From a checkpoint of a small transformer trained on Wikipedia: width 160, MLP 640 GELU.
MLP neurons of a small language model. Each row is named by its layer, matrix (down: output weights) and neuron, and shows model dimensions 0-95. Each number is 128 + 24 x the weight over its row's rms, rounded and kept within 0 to 255. Numbers have three digits each.
Before each neuron's rows, "fires before" lists the tokens most often just after its 100 highest values on Wikipedia text that the model never trained on. A number after a token or word is its count.

fires before: " |\n" 20, "200" 14, "199" 10, "202" 7
L2.down611:126141126167123114135158153080159118117140136100113157100144145147099164141120095119124124161125166142093156171147155113103117165099138146160101152131131075087140102064098132090130110160167142130134180105131124109123141110149120128114138101160139137178164149152132149140115128100100125075

fires before: " |" 26, ";" 10, "th" 5, "t" 5, "e" 4
L5.down219:139119102134113105130117125145122156132083131064142171154124151180083088148125141163118129145133115138141083099102171108111136169119100166112119119076131127136188172138126134111118127101144100141123090153099154117073151149152122139122113141117134129148145096189146101151139151133124127118

fires before: "199" 13, "200" 10, "198" 10, "202" 7, "196" 7, "197" 5
L2.down259:096115153114135097137145128127103124156164136131164109120138133132130137127110130105140102123104118136099117109116099076138112097120137115126146125155121117126128102164118135125133114089130109159125121113132103127152146061141163138093114091122121132141091124114114099151137162150123053071

fires before: "|" 58, "es" 6, "|---|---|---|---" 4, "ank" 4
L5.down487:103123127145094129136131125119163115082127148140122092116128144151146127177138134117073129124127132096139079165174132132148144165099124114144159113138173133177123120104140141114123162092099116092134123112095164166131102132130148109132145156170118142118154116116170165116131141139125087143

fires before: "8" 15, "9" 11, "7" 9, "5" 9, "0" 8, "3" 6
L2.down499:154125128126151155155142160088160128112158119127143156140123134090148103116118134130104116125123142152105123097114060104137107113163121108145143122105126113122120135142117132187107156156083113131134175113136152100120129139119144105166130180165143170151081102148125104126118126146099091142

fires before: " |" 30, "–" 14, ";" 7, " of" 6
L2.down464:141171077127141137162112156142132120157089137128113141136122156134106163141140115128160108157113085138092112097112140161078124097128123146102090118116123140125129100176165137134097119115095080124158149128123095133128112144127113160121142136138124150161155142085115124122110153116089175139

fires before: "3" 17, "2" 13, "5" 11, "4" 10, "1" 8, " a" 4
L2.down577:111112115145155100120151157111176135081127139139083094127141137115116122091107117147136112130113080108118115117170134129168090141188138129162115105161153111094161136157138117108143124138117104120112152124138141125121161107131133158104088158134138134163145108175089130125091193140137149114

fires before: "0" 14, "4" 12, "5" 9, "8" 6, "3" 6, "7" 6
L2.down571:124071129129129150114126115052101152110097099163113176096111135120109144108131140151102105167135124105106131116146101116114129143162104138155164172116160168161136112160147111122150134117103115110129131131175136111109115151149138145175135117133137120167146074132138119170099122096131138087

fires before: " " 29, " the" 15, " August" 4, " a" 4
L7.down456:142120128122135145104117139112134146187147130122092111165131115129136168122087166113129114115141138105126118181137128100145056121126067109124085141118106145137129143164115176118099145136162138127121150152141117155126094124074139148116127113132101145135128152157077131089130116111133102106

fires before: " " 48, " C" 4
L2.down441:093142156172156122126093154158130133108117102120142141142135086146141112135148138093114168141130143088145146162118108107105119126100138135141105128130133102154108153151117109092207112104123132089070148122113112091106152161120137116103090107155066130130110139121070169130121115158131121135

fires before: "2" 11, "0" 10, "9" 10, "4" 9, "1" 8, "7" 7
L5.down548:127123145132139127102108127125158134132129133112154152135126159090151091130132157133165126105110126116149152145193118164169115169085139161127125160079145128160143126105131087144153110126099110076125113129166108119066097187119167102114091164125114151122143146117140107114149142125080130138

fires before: " |" 22, "%" 10, ")" 9, "ap" 8, " |\n" 5, "ver" 4
L7.down308:090102137097150128115132111100115111132119143068180138179114117146090161148146124117123141117105119139162122109129118101131117126113121129127153140142139129129110136117100148096090113114152115132147125114149167139158126175158146125138164126100125130166104118087115162097090124114163130112

fires before: "," 14, "." 10, " of" 8, " and" 8, " in" 6, "hip" 6
L2.down29:130139159120109133097084132111101114124151082124099147179095143152158131115129127131120106145112157088165128107137110150172127103124165146146134147114133145131116118157082143135104118153157160119136112134153179185158117138108113136130129118131125109124117121118123149069145085101139136172

fires before: " |" 18, ")" 15, "ic" 11, "ian" 9, "b" 8, "ed" 4
L5.down490:135097131129150125087134115157142142170142165106134134123111114146099136098125146123127086133106108103119103120139151124123167139098084126147150093114132110061121125111071115086117153157127126107175122165119133095170123125098136126115151103125145130173093137160119143139096138110140134109

fires before: " States" 53, "\n" 4, "is" 4
L2.down24:143102134114117132131174153105150123092112113116180124112108166083081138156138121163106129111117097167143123125141144148080124141104147132134139108114151210096112133148108134121116132133138101098122112144074098151182141101144157123136144096139144141159170102112122134105175139131113127120

fires before: " " 24, "y" 8, "ze" 6, "at" 6, "io" 4, "ent" 4
L5.down527:112106148134145131099088124048121112159162138146117125143133127115145133127146104116167110122157114124152150145129105175146124123159166092141131125109157105118105115102088159143133131148104151132098097124115124116104168050135163154122171186159106123124123126128144161143166109106135077132

fires before: " |" 27, "." 17, "," 14, "16" 7
L7.down135:147115082158110115116114138180104137133084127122132145111135182143109134072093162125138094153148134146135151128157137118146107127135112178126125111136079101143122134135082138110161131101137112118139083112147131104059116139089082099112103174116153120166136123129123109105123134131126149119

fires before: " |" 32, "." 8, " States" 5, "–" 5, " |\n" 5, " p" 4
L2.down503:108124137114073160153130114052162121164121108125096157136127118105094110161103120114132135117126082121128132145186129127129077100114169146095136153099127178150114108142099143173097122141142168081149157074140143132138117096133158127118180114120118130150113155089107113124125146104136158110

fires before: "," 32, " |" 26, "." 6, ".\n\n" 5
L7.down94:147144133109132116123083095115115156107118119145125140091152126132152171115132109137109141108098115104101119146133111164151103136145143111105144103115124120130148129119089121151120117118135126122141098171128115132128177160103121141153107083103088084115116141136093158109155139141087130153

fires before: "|" 49, " " 20, "  " 14
L7.down235:090148107115101144087115136114087167142093155098163120110147128113135158129118119161117112115167159145125191122124133101115166126148115131135128150153062146152116102108123102138145179108152126116139133143144140144108119141128130151128106110140119134147147063179194095099124135136148126154